{
  "num_attention_heads": 2,
  "hidden_act": "tanh_gelu",
  "init_std_up": 0.0239,
  "learning_rate": 0.00135,
  "lr_head": 0.00567,
  "decay_fraction": 0.91,
  "decay_shape": "sqrt",
  "z_loss": 1e-05
}
MLP neurons of a small language model. Each row is named by its layer, matrix (up: input weights) and neuron, and shows model dimensions 160-223. Each number is 200 + 20 x the weight over its row's rms, rounded and kept within 0 to 999.
Before each neuron's rows, "fires after" lists the tokens most often just before its 100 highest values on Wikipedia text that the model never trained on.

fires after: " the", " The", " of", " in", " In"
L3.up314,219,232,185,222,210,178,222,195,207,218,197,188,202,213,210,190,196,164,195,164,160,194,204,220,216,203,209,196,199,176,204,214,204,195,211,233,183,192,225,176,230,177,186,192,167,224,188,191,191,193,194,202,217,233,209,223,195,220,179,193,218,134,205,206

fires after: " the", " a", " O", "|"
L3.up949,231,182,202,206,252,210,202,214,197,174,194,212,183,204,248,177,195,210,184,183,194,226,218,215,181,184,219,192,162,217,215,194,193,221,200,178,189,219,199,196,180,168,169,197,218,173,193,214,197,206,235,194,187,221,181,203,215,221,191,228,221,199,212,213

fires after: " the", " in", " of", " The"
L3.up1021,200,195,184,227,228,136,201,221,221,167,188,195,195,197,167,195,165,193,194,196,170,197,163,205,190,195,221,207,194,228,199,201,219,214,210,220,210,183,220,184,198,208,194,200,208,170,214,193,231,186,221,177,193,194,174,237,177,193,178,182,191,194,168,203

fires after: " (", " in", " ", "–"
L3.up924,250,213,223,219,194,197,197,208,206,150,199,197,221,207,206,217,180,223,198,217,185,202,198,168,210,201,192,188,184,212,176,207,188,224,199,187,197,213,204,235,203,204,200,166,158,213,210,207,168,192,201,218,231,200,200,214,209,199,209,191,232,187,195,188

fires after: " a", " an", " the", " is"
L3.up497,213,181,201,204,203,181,180,188,211,180,222,166,205,222,194,205,184,196,229,180,184,224,193,202,211,190,185,172,193,207,224,206,227,197,184,187,215,264,206,206,135,170,190,151,181,170,191,192,192,158,198,169,235,180,184,230,172,201,193,185,226,194,176,194

fires after: " his", " an", "'s", " a", " and", " the"
L3.up891,204,204,181,163,241,175,243,209,202,207,210,203,199,240,196,206,212,206,214,187,210,193,180,198,198,217,202,199,224,206,199,186,222,200,195,196,195,184,190,189,177,159,195,188,208,180,191,156,170,188,198,172,209,199,209,159,189,232,194,199,197,208,199,237

fires after: " ", "ollow", " (", "On", " The", " the"
L3.up947,258,211,208,206,196,184,221,205,213,196,201,211,189,198,191,212,199,182,213,193,187,185,170,195,200,197,159,197,195,207,189,199,193,220,243,189,205,240,197,192,210,181,205,163,199,196,212,222,174,192,207,223,215,199,204,214,207,174,203,212,198,162,183,205

fires after: " the", " to", " in", " a", " at"
L3.up145,177,208,185,204,241,204,226,188,213,201,226,174,191,249,190,195,201,194,210,174,198,237,212,196,199,220,173,193,206,215,213,202,179,197,222,199,177,253,225,193,206,210,151,191,197,179,194,198,180,182,184,179,194,219,216,221,207,212,198,183,216,187,199,172

fires after: " a", " the", " an", " ", "4", "1"
L3.up757,222,208,220,195,216,209,194,226,210,192,193,235,195,198,219,193,173,224,194,203,213,213,175,197,173,149,229,203,172,195,187,214,209,218,204,208,191,222,206,221,192,160,213,149,211,197,188,194,201,223,235,202,216,187,190,221,244,186,191,211,221,194,171,201

fires after: " the", " The", "ian", "The"
L3.up586,204,190,187,203,196,158,218,223,203,191,180,205,189,193,199,243,165,203,187,201,169,231,196,225,235,193,217,198,176,216,183,202,183,224,252,189,210,227,197,202,196,190,190,189,200,151,190,187,199,181,211,205,188,205,190,189,188,205,180,200,187,208,197,216

fires after: " ", " (", "′", " to", " has"
L3.up911,214,194,220,188,207,205,207,231,203,195,224,187,244,231,186,220,195,188,221,162,259,213,215,158,198,229,190,205,224,217,200,146,212,196,189,171,193,228,209,217,202,201,208,218,208,177,204,186,205,217,179,200,222,212,172,192,181,217,204,196,201,175,175,198

fires after: " the", " The", " a", " (", " and", "The"
L3.up344,207,210,179,191,247,198,202,226,196,208,229,184,198,218,184,215,197,210,215,176,201,174,162,210,199,187,188,172,192,213,190,163,220,263,200,207,217,202,212,203,137,193,210,204,228,210,195,192,185,194,223,200,236,196,180,159,169,194,197,174,231,195,182,185

fires after: " he", "ou", " she", " who", " He"
L3.up796,211,199,200,208,208,200,178,198,160,212,201,221,182,207,181,211,203,190,185,202,195,189,203,223,210,191,198,209,211,239,216,184,220,222,205,221,182,188,214,196,167,166,214,215,214,178,202,217,197,201,227,177,215,194,200,173,219,193,190,246,264,196,179,198

fires after: " I", "ou", " to", "==\n", "\n", " We"
L3.up1007,223,196,194,224,228,186,199,191,215,189,228,184,184,233,179,211,182,160,172,212,185,234,171,197,218,215,218,190,206,195,222,197,227,223,201,201,200,218,193,216,198,198,178,204,187,191,186,225,204,201,168,188,198,206,209,184,198,204,221,213,208,166,200,224

fires after: " ", " an", " the", " a", "A", " =\n\n"
L3.up44,184,209,216,187,187,173,195,234,217,198,209,180,187,199,182,210,174,186,200,190,174,212,214,203,205,182,184,196,167,197,216,199,188,226,222,197,177,187,196,217,206,203,214,151,225,199,195,193,188,211,199,208,220,214,200,209,187,200,126,236,200,165,211,223

fires after: " to", " in", "E", "W", " of"
L3.up338,196,192,209,222,188,224,194,188,200,172,230,179,183,215,155,228,192,193,203,193,210,205,201,164,211,193,184,228,235,218,188,200,212,191,175,212,209,229,195,206,210,201,149,171,180,224,192,214,203,191,205,192,202,195,194,239,165,241,234,170,182,185,192,204

fires after: " a", " an"
L3.up606,199,191,177,173,214,181,207,241,194,199,223,221,197,210,185,222,186,196,195,177,148,179,169,221,201,180,210,182,205,194,211,221,251,197,168,177,205,236,183,218,148,175,204,174,204,200,207,209,197,190,194,219,212,200,215,196,218,198,223,198,221,198,174,203

fires after: " was", " is", " a", ",", " Go", "ity"
L3.up170,196,255,212,163,221,186,202,201,200,180,199,203,211,214,209,210,186,204,190,197,222,224,196,179,230,222,214,184,248,214,186,231,203,189,194,175,189,199,203,198,151,205,163,180,201,194,215,177,183,244,184,207,207,197,180,180,207,199,212,194,216,175,225,176

fires after: " in", " In", " of", " an"
L3.up817,224,183,195,242,203,159,218,242,188,166,173,183,216,208,211,201,186,209,213,201,183,210,234,153,188,217,230,204,193,211,192,215,227,211,204,209,170,219,250,246,213,200,181,200,192,230,188,176,173,240,188,218,196,207,189,211,168,206,165,228,189,179,202,190

fires after: ",", "s", " is", " was", " are", "ames"
L3.up906,192,173,248,189,243,218,210,228,201,183,185,220,188,185,213,244,155,187,178,206,189,225,192,179,201,199,196,176,221,223,197,171,231,204,176,154,204,211,217,222,186,214,178,169,199,201,182,184,191,220,191,203,200,188,205,198,193,207,193,165,205,207,189,202

fires after: " the", ")\n", "\n", " a", " "
L3.up251,219,207,169,200,232,236,206,208,170,185,199,200,194,225,154,226,169,181,220,193,208,235,192,213,207,195,221,183,154,223,170,202,191,237,227,195,198,203,215,200,150,183,231,184,207,204,208,209,207,215,193,182,241,192,172,194,166,219,182,229,211,178,185,194

fires after: " the", " his", " an", " in"
L3.up10,209,200,195,179,236,227,208,257,184,196,172,192,183,201,205,205,187,176,207,194,183,194,214,207,203,192,175,205,182,190,232,205,200,221,196,221,172,186,190,195,143,169,196,216,198,178,209,193,182,229,219,212,203,197,200,187,149,182,178,202,209,187,183,206

fires after: " was", " |", " were", ",", " is", " are"
L3.up545,206,241,214,190,226,180,184,185,187,202,218,188,212,213,189,175,186,151,197,186,221,218,176,184,218,236,210,169,229,213,208,168,197,204,182,169,210,221,192,213,187,206,167,231,203,173,193,192,189,216,241,214,207,215,217,189,204,190,194,212,236,229,202,162

fires after: " his", " a", "'s", " the", " His", " The"
L3.up307,195,207,202,175,210,204,206,260,198,198,206,197,205,224,159,201,209,203,203,181,182,200,200,191,213,179,214,168,221,180,222,197,217,202,172,207,192,195,206,193,153,180,185,202,214,185,189,200,183,200,202,218,235,205,200,205,200,186,188,233,188,218,232,202

fires after: ",", "-", "2", " |", "1", " in"
L3.up375,175,222,223,192,214,209,226,216,211,140,222,209,187,209,200,165,185,231,210,191,216,213,217,172,206,202,224,184,236,212,171,200,178,188,194,181,172,247,196,218,178,227,155,141,202,189,202,193,212,196,205,225,197,214,193,179,197,228,190,195,186,176,197,240

fires after: " to", " in", " part"
L3.up119,171,217,220,204,218,205,214,204,206,206,221,186,184,227,182,200,186,220,178,198,208,225,183,205,211,171,186,195,216,231,182,194,203,189,169,185,192,188,229,182,198,205,181,186,178,178,186,213,197,219,191,182,225,225,196,187,161,199,207,175,194,227,188,161

fires after: " the", " The", "The"
L3.up7,218,190,212,150,236,184,215,225,159,178,182,216,213,216,172,220,131,210,194,178,171,229,217,205,213,187,225,170,202,238,175,181,195,222,194,169,190,219,201,177,181,188,211,184,220,170,213,174,212,178,192,203,181,242,186,184,190,215,209,207,196,170,223,230

fires after: " the", " a", " remain", " •"
L3.up848,252,204,186,199,213,202,183,206,166,199,173,172,207,228,161,221,172,186,190,181,180,197,175,186,233,167,212,154,181,210,205,198,191,213,193,186,190,235,176,217,178,193,188,183,232,196,189,216,190,182,192,188,222,198,187,214,226,182,185,205,195,187,204,239

fires after: " a", " an", " one", " the", " A", "tal"
L3.up718,205,186,164,203,246,193,226,240,192,186,201,205,189,242,191,210,175,197,208,155,188,235,224,179,201,197,172,200,204,186,216,202,211,234,207,199,186,197,237,196,192,192,186,192,205,175,161,181,201,221,204,212,202,230,208,193,217,209,180,178,195,203,216,232

fires after: " and", " he", " He", " W", " she", " She"
L3.up188,195,233,197,165,184,205,202,240,179,226,230,228,210,197,152,233,208,186,175,203,214,177,205,216,195,194,250,191,195,227,173,189,219,223,180,203,181,195,214,202,181,213,206,201,228,203,185,240,184,180,207,200,218,168,215,168,209,197,158,207,207,202,205,227

fires after: ",", " in", " of"
L3.up797,182,224,218,177,239,182,222,224,255,174,223,186,193,194,205,225,184,187,227,194,215,207,208,190,218,205,177,158,267,195,176,178,183,192,191,204,203,233,192,210,168,219,169,182,208,191,191,231,199,199,190,225,201,222,202,180,187,223,217,185,220,199,194,217

fires after: " =\n\n", " a", " an", " A", "ist"
L3.up874,217,212,187,157,197,164,250,212,198,224,187,204,192,218,200,218,199,173,185,194,167,225,188,200,221,187,205,178,202,207,204,171,208,208,188,190,205,181,236,186,181,176,178,213,220,197,185,186,192,202,212,199,187,234,202,189,231,214,189,249,218,217,222,190

fires after: " was", " has", " had", " been", " is"
L3.up247,218,194,195,200,211,154,202,197,176,200,208,177,195,229,207,192,184,204,187,194,190,176,213,193,173,206,219,188,228,220,185,194,220,196,212,177,194,233,198,186,180,232,195,175,171,202,209,198,222,240,209,210,202,189,214,165,178,215,211,241,203,173,159,206

fires after: " in", " of", " by", " In", " for", " on"
L3.up380,196,225,188,235,230,202,224,207,173,154,205,225,206,197,183,180,216,238,227,217,188,211,188,200,209,188,181,175,210,211,165,193,193,191,217,196,190,237,191,204,184,218,188,206,165,192,191,214,188,211,248,211,205,212,190,170,163,195,221,213,175,195,204,186

fires after: " to", " He", " he", " can", " They", " they"
L3.up614,212,223,208,201,188,198,222,210,196,213,218,188,196,227,158,203,203,195,181,165,234,209,222,220,195,185,192,198,223,227,203,204,254,203,201,216,137,230,213,246,211,196,222,185,206,163,198,232,181,189,192,187,221,202,211,189,172,220,200,233,215,186,214,176

fires after: " in", ",", " of", " ", " C"
L3.up93,180,182,211,184,193,187,226,168,230,170,222,211,208,218,211,190,177,193,189,205,221,204,197,164,169,184,194,208,211,236,217,179,195,196,188,212,221,203,195,222,204,213,139,183,191,182,218,232,194,201,183,189,184,208,216,191,184,223,194,194,183,196,193,211

fires after: " the", " |", ",", " in", " United"
L3.up691,221,194,224,227,245,170,244,209,151,138,195,209,158,222,195,213,178,215,227,173,192,201,228,199,208,182,197,175,187,218,171,176,177,237,185,205,200,186,225,238,208,187,174,190,196,194,243,181,198,193,209,190,211,224,200,191,171,218,187,215,197,174,216,204

fires after: " well", " to", " was", " not", " |", " can"
L3.up401,204,217,204,196,224,190,211,193,217,172,237,181,203,219,157,209,197,218,194,181,225,211,180,227,228,224,184,187,232,217,202,178,202,190,190,169,218,201,191,198,193,197,201,188,197,158,212,182,202,212,174,175,208,189,212,149,166,231,200,214,253,199,148,184

fires after: " a", " first", " an", " A"
L3.up534,193,215,201,214,235,190,219,240,180,245,208,203,184,232,190,213,191,179,182,194,172,214,216,207,187,209,202,179,187,205,214,198,226,245,200,196,193,218,250,188,186,169,202,187,233,181,181,183,189,173,190,210,204,197,240,192,206,175,231,172,215,191,180,201

fires after: " to", " can", " may", " would"
L3.up115,201,183,223,259,206,193,191,192,175,179,224,195,186,210,183,221,168,186,211,185,193,194,186,227,203,209,196,203,185,208,197,168,242,188,195,174,201,234,238,201,218,202,159,170,194,171,226,201,227,191,205,192,185,192,217,210,184,203,188,208,185,187,188,164

fires after: " the", " The", " a", " first"
L3.up19,171,204,219,215,228,179,208,220,202,205,204,207,203,214,203,193,163,198,200,203,183,236,199,195,199,158,226,174,200,188,184,215,186,230,190,177,193,209,211,209,171,219,206,165,235,189,212,192,171,173,211,235,197,223,214,206,206,202,161,212,220,148,205,171

fires after: " the", " The", " ", "The"
L3.up233,175,206,210,180,186,180,182,220,198,212,196,197,193,219,175,167,158,192,217,209,201,198,211,190,204,210,224,202,181,208,187,184,196,241,206,208,194,197,220,185,165,170,213,179,204,221,210,201,220,177,156,211,200,253,205,233,203,184,172,205,220,177,180,190

fires after: " was", " were", " be", " is", " ft", " a"
L3.up384,175,219,231,217,201,191,179,193,190,226,162,198,186,204,196,242,193,189,193,190,203,215,182,225,231,200,242,179,213,206,202,218,204,198,179,166,200,196,201,221,222,180,189,159,184,185,178,219,216,233,186,205,209,204,204,194,157,239,204,217,242,180,228,207

fires after: " a", " an", " the", " in", " his"
L3.up875,209,208,193,201,234,199,205,186,196,173,211,150,198,214,191,183,165,200,199,171,170,229,216,186,186,194,189,176,181,201,227,226,210,186,218,216,191,197,205,204,179,202,171,190,214,200,200,165,184,194,186,183,241,201,184,236,222,221,196,212,204,181,196,214

fires after: " ", ".", ":", " the", " =\n\n", " ("
L3.up896,177,191,204,179,240,186,204,239,210,156,193,220,203,204,186,203,157,193,211,175,193,214,177,188,224,229,224,178,204,190,176,193,222,238,197,165,224,241,228,199,171,198,217,173,219,177,217,180,221,201,205,213,208,233,179,181,212,227,193,199,189,178,191,187

fires after: " the", ",", " and", " of", " The", "The"
L3.up557,169,170,165,216,193,158,181,236,193,208,213,226,219,206,203,204,162,199,186,187,181,217,184,202,205,214,200,184,259,207,197,178,218,235,200,220,187,237,208,212,157,190,188,202,202,193,205,177,225,196,172,192,200,204,193,204,194,179,170,190,185,213,201,199

fires after: " to", " can", " did"
L3.up724,170,208,195,221,231,205,236,213,202,187,274,212,189,206,202,189,190,201,213,172,204,197,218,203,244,196,209,216,206,209,166,213,245,197,195,212,170,245,188,208,168,194,186,169,186,199,239,208,202,174,228,221,218,185,209,166,184,212,198,198,184,192,179,201

fires after: " the", " his", "'s", " The", " \"", "The"
L3.up1002,206,180,183,220,230,181,197,249,171,216,207,229,178,233,188,215,206,229,166,186,234,223,211,216,212,199,208,186,185,204,209,205,221,177,216,217,171,191,190,222,202,155,192,213,215,166,189,192,209,225,208,186,170,211,176,184,180,188,210,173,204,184,191,200

fires after: "-", " was", "uc", " been", " is"
L3.up496,188,228,199,209,192,188,180,182,191,207,223,203,217,206,184,173,164,182,179,207,236,214,229,201,166,192,252,191,198,204,179,197,196,193,183,178,213,237,196,215,215,209,185,185,190,221,224,220,184,225,206,197,210,209,214,212,227,215,202,214,254,194,194,211

fires after: " ", " the", "199", " a"
L3.up473,209,188,199,239,210,176,223,200,180,221,200,212,205,218,159,183,188,187,217,173,218,249,167,197,192,134,173,178,193,192,190,213,225,219,206,172,195,209,186,180,170,181,193,177,201,157,217,175,188,174,187,204,220,218,197,191,209,212,201,235,208,174,196,246

fires after: " and", " a", " was", " his", " has", "-"
L3.up452,191,210,158,175,191,192,189,206,191,230,221,200,205,231,193,194,195,172,204,212,194,198,196,186,195,180,247,198,195,215,226,161,240,238,188,210,204,206,196,204,184,201,223,198,228,199,209,208,171,175,226,197,214,212,194,170,220,195,184,238,184,177,162,212

fires after: " ", " was", " is", " a", " an", " were"
L3.up327,189,221,235,197,229,172,225,214,210,178,197,210,187,220,185,202,175,184,207,165,191,241,217,175,201,198,201,179,208,192,214,150,203,227,201,162,174,228,207,180,164,184,193,166,199,198,169,176,227,210,196,232,200,208,174,199,193,174,181,244,226,192,212,179

fires after: ".", " and", ",", ";", " by"
L3.up882,173,213,174,187,205,196,215,179,203,182,226,219,205,211,158,188,201,210,205,184,219,202,186,226,169,213,179,172,218,185,152,191,206,188,217,224,210,193,200,190,175,206,164,206,176,223,214,203,183,212,203,229,212,202,190,162,193,157,193,188,202,208,192,184

fires after: ","
L3.up274,220,205,196,173,232,173,206,221,226,187,232,206,236,199,201,221,181,184,197,186,183,226,213,177,236,222,210,200,282,209,154,210,213,202,180,154,184,199,221,250,197,213,176,219,210,222,195,224,199,207,212,200,192,210,194,156,187,188,228,194,197,195,223,199

fires after: " his", "'s", " her", " their", " the", " of"
L3.up810,187,209,181,205,215,206,216,199,188,191,217,207,263,210,210,196,193,208,206,188,226,211,154,169,191,200,190,208,169,207,188,181,239,224,188,203,174,178,204,213,146,165,207,161,228,202,231,211,172,201,231,223,196,184,193,175,206,185,163,186,217,234,203,208

fires after: " in", " of", "C", " var", " for", "In"
L3.up376,175,223,207,234,192,204,252,175,205,191,251,200,204,195,204,178,215,198,198,203,185,216,213,187,242,209,193,186,205,200,195,173,180,200,215,224,184,214,210,205,208,179,183,184,189,195,209,213,212,190,252,195,245,181,204,185,205,202,193,204,191,192,194,190

fires after: ",", " ", " th"
L3.up535,206,214,215,199,218,211,203,199,202,226,215,222,207,189,157,206,180,197,223,176,199,221,192,146,206,194,214,196,257,200,184,177,191,205,208,194,189,234,190,223,195,233,165,195,211,223,182,183,208,196,204,194,204,207,185,191,203,190,179,188,209,185,168,232

fires after: ".", "-", "|", ",", " after", " L"
L3.up446,189,208,207,224,206,228,196,207,181,184,196,203,225,236,211,164,194,221,207,184,196,184,182,222,187,203,164,192,239,209,136,203,194,216,224,206,202,193,232,166,176,201,188,173,162,179,228,223,199,243,216,208,213,230,209,195,175,183,180,200,212,187,170,160

fires after: " a", " to", "'t"
L3.up543,211,215,201,186,208,202,193,221,173,177,236,177,184,203,176,226,206,220,204,158,215,208,179,198,199,140,191,177,208,185,208,223,226,212,197,187,184,208,222,184,158,174,189,205,197,179,207,187,186,203,197,230,213,232,205,192,187,228,220,200,195,179,177,172

fires after: " was", " to", " is", " not", " has"
L3.up129,200,209,227,181,244,202,223,220,217,186,237,169,207,221,180,211,193,208,216,210,220,208,186,179,232,229,218,151,236,193,198,185,202,205,179,186,193,216,211,196,201,200,178,188,192,189,198,197,183,218,184,196,221,192,215,171,207,219,222,187,206,180,212,200

fires after: " is", " was", " |", " be", " an", " a"
L3.up478,152,215,208,174,236,183,225,234,217,182,194,186,208,225,209,209,166,198,191,215,204,207,169,202,207,227,212,195,206,212,201,183,233,202,193,168,197,224,185,210,156,210,204,181,184,178,168,175,191,216,185,210,213,208,186,191,193,189,214,246,211,168,183,191

fires after: " the", " ", "The", " The"
L3.up208,207,218,214,202,220,147,195,198,186,189,209,190,228,209,153,203,188,212,190,195,238,242,205,206,228,169,192,194,188,240,205,189,171,251,227,200,192,191,196,194,206,164,188,187,228,197,220,183,180,211,195,213,176,200,222,189,197,174,201,226,199,186,183,213

fires after: " ", " a", " an", " on", "–"
L3.up802,231,191,224,204,262,176,193,190,229,190,193,180,180,236,174,208,190,212,186,171,202,197,184,180,167,203,199,205,199,187,216,179,216,209,172,181,213,189,210,196,178,133,162,199,200,180,192,200,187,203,187,215,188,198,203,198,216,210,205,214,219,207,216,219

fires after: " the", " The", "lymp", "The", ".S", " e"
L3.up146,204,226,191,191,218,196,209,237,155,190,193,229,183,198,186,185,189,158,193,197,207,205,240,195,178,176,219,194,196,188,218,210,219,256,232,188,177,201,218,189,192,182,214,197,219,198,232,216,206,256,215,228,232,226,178,217,201,204,184,226,219,198,182,206

fires after: ",", ".", " after", " ", " After", " before"
L3.up350,221,235,199,164,231,208,238,189,232,195,221,204,213,235,176,161,219,230,211,223,219,185,212,175,228,211,187,189,240,210,186,196,235,209,202,204,176,210,197,203,183,228,181,190,172,219,207,200,225,243,190,212,196,175,190,171,171,225,207,189,196,209,181,202

fires after: " the", " his", "'s", " their", " a"
L3.up870,196,223,193,175,228,193,221,214,195,212,211,226,235,197,219,189,176,157,208,161,165,211,207,213,199,181,231,207,163,216,197,201,183,233,184,208,183,186,212,213,201,142,200,187,237,211,213,179,178,165,213,219,188,175,184,200,214,201,172,223,203,172,214,209

fires after: " was", " is", ",", "s", "E", "W"
L3.up860,229,192,205,170,221,184,170,185,207,195,197,188,209,204,199,178,175,177,212,190,222,189,194,184,199,203,212,196,226,209,186,221,190,216,224,178,200,197,207,216,190,220,210,174,162,186,225,174,188,235,194,198,216,212,203,188,158,206,205,228,209,210,196,190

fires after: " was", " is", " be", " were", " n", " are"
L3.up736,180,225,215,182,209,209,224,182,211,215,223,213,191,244,186,194,192,169,188,212,213,189,177,215,197,188,244,183,207,220,201,206,196,207,222,162,198,219,171,217,187,220,191,189,204,186,195,225,191,238,183,178,194,172,194,150,228,248,193,223,218,206,194,221

fires after: " his", "'s", " of", " her"
L3.up978,186,208,194,218,232,192,240,230,218,204,219,210,225,191,225,163,221,182,204,213,197,199,190,189,203,191,219,191,226,243,219,179,196,212,236,223,184,203,175,203,192,210,170,193,212,181,210,176,216,171,184,186,193,183,205,179,205,213,205,222,159,187,215,197

fires after: " was", " is", " (", " "
L3.up758,206,231,187,223,204,233,206,213,186,220,197,189,209,239,171,198,203,204,178,177,181,191,205,197,203,206,194,193,202,208,178,188,198,201,161,193,220,223,234,209,204,196,193,223,176,203,221,188,201,170,257,198,244,217,234,216,202,195,183,223,212,199,190,176

fires after: " was", " is", "E", "W", " be", "ly"
L3.up118,234,190,241,191,209,200,203,202,167,204,225,184,193,205,167,208,197,210,200,163,185,194,223,187,236,187,203,188,228,200,189,209,212,231,201,166,228,230,267,202,180,196,184,199,160,214,246,185,202,230,225,215,202,192,165,196,195,201,225,196,225,233,157,220

fires after: ".", " his", " The", " the"
L3.up293,228,201,170,199,211,182,219,205,172,225,182,177,184,207,187,199,209,189,204,167,203,205,181,194,202,177,205,224,194,199,190,194,188,245,216,217,191,170,217,184,197,170,214,210,255,184,217,187,189,206,213,220,176,181,187,218,213,171,196,177,228,211,189,222

fires after: " the", " The"
L3.up998,213,208,221,201,201,178,228,219,172,195,220,199,199,219,180,225,190,199,203,169,224,231,208,221,200,191,214,182,204,183,188,197,184,244,211,238,187,194,208,177,171,203,194,197,241,180,221,152,208,212,206,194,224,207,184,217,204,170,178,182,191,198,178,221

fires after: ",", " is", " ", " are", " was"
L3.up678,188,199,200,191,237,196,231,220,205,177,212,199,193,181,163,236,190,177,179,189,208,226,180,182,223,216,241,175,227,209,189,206,218,238,197,193,180,237,215,197,135,231,187,134,204,201,226,219,199,202,230,224,225,184,205,196,180,243,201,218,208,168,200,194

fires after: " to", "'t", " can", "ou"
L3.up899,204,212,180,215,223,200,229,197,205,169,246,185,210,209,175,185,200,208,211,170,196,225,188,197,203,213,194,183,207,221,202,195,248,236,202,215,179,193,235,204,194,187,227,191,177,154,231,213,206,181,207,194,210,202,193,173,192,200,222,202,221,179,169,200

fires after: " a", " can", " to", " W", " could"
L3.up815,186,210,205,203,228,217,216,224,162,212,207,177,200,231,220,229,205,191,211,175,148,214,172,193,212,205,224,177,160,202,211,212,245,188,221,192,203,245,228,226,206,174,168,174,197,170,173,189,194,180,206,191,208,195,187,204,201,212,237,209,213,167,195,222

fires after: " ", " the", " The", "6", "The", "2"
L3.up340,197,193,204,219,220,161,238,197,162,206,209,230,209,224,182,181,190,177,198,209,214,222,210,227,178,171,239,181,174,220,173,195,204,207,210,194,209,185,233,181,180,198,186,200,207,195,219,200,181,221,212,238,200,208,171,182,197,215,166,177,216,187,169,192

fires after: " in", " to", "In", " of", " In"
L3.up73,199,187,215,247,228,198,222,168,204,196,227,188,214,212,176,197,201,201,201,205,183,204,213,228,233,184,159,209,199,217,199,186,223,183,200,210,199,239,224,182,182,212,178,204,155,190,215,210,189,217,205,212,236,177,221,196,210,169,205,223,209,235,172,215

fires after: " the", " a", " Pre", " to", " The", " first"
L3.up912,204,210,192,181,247,181,211,243,185,167,207,200,206,220,172,202,161,178,204,178,179,227,190,216,190,183,241,175,161,197,167,211,258,209,191,189,198,225,211,209,175,204,187,159,224,166,193,217,201,213,233,184,230,204,180,183,214,175,213,235,196,211,204,203

fires after: " is", " was", " W", "-", " L"
L3.up197,215,173,231,200,212,146,201,226,182,193,211,186,171,263,176,224,164,238,193,190,205,203,179,190,240,180,232,171,203,209,196,224,196,183,205,181,192,246,235,185,214,205,160,176,238,168,192,189,206,200,195,203,192,186,195,181,161,223,202,245,224,209,198,192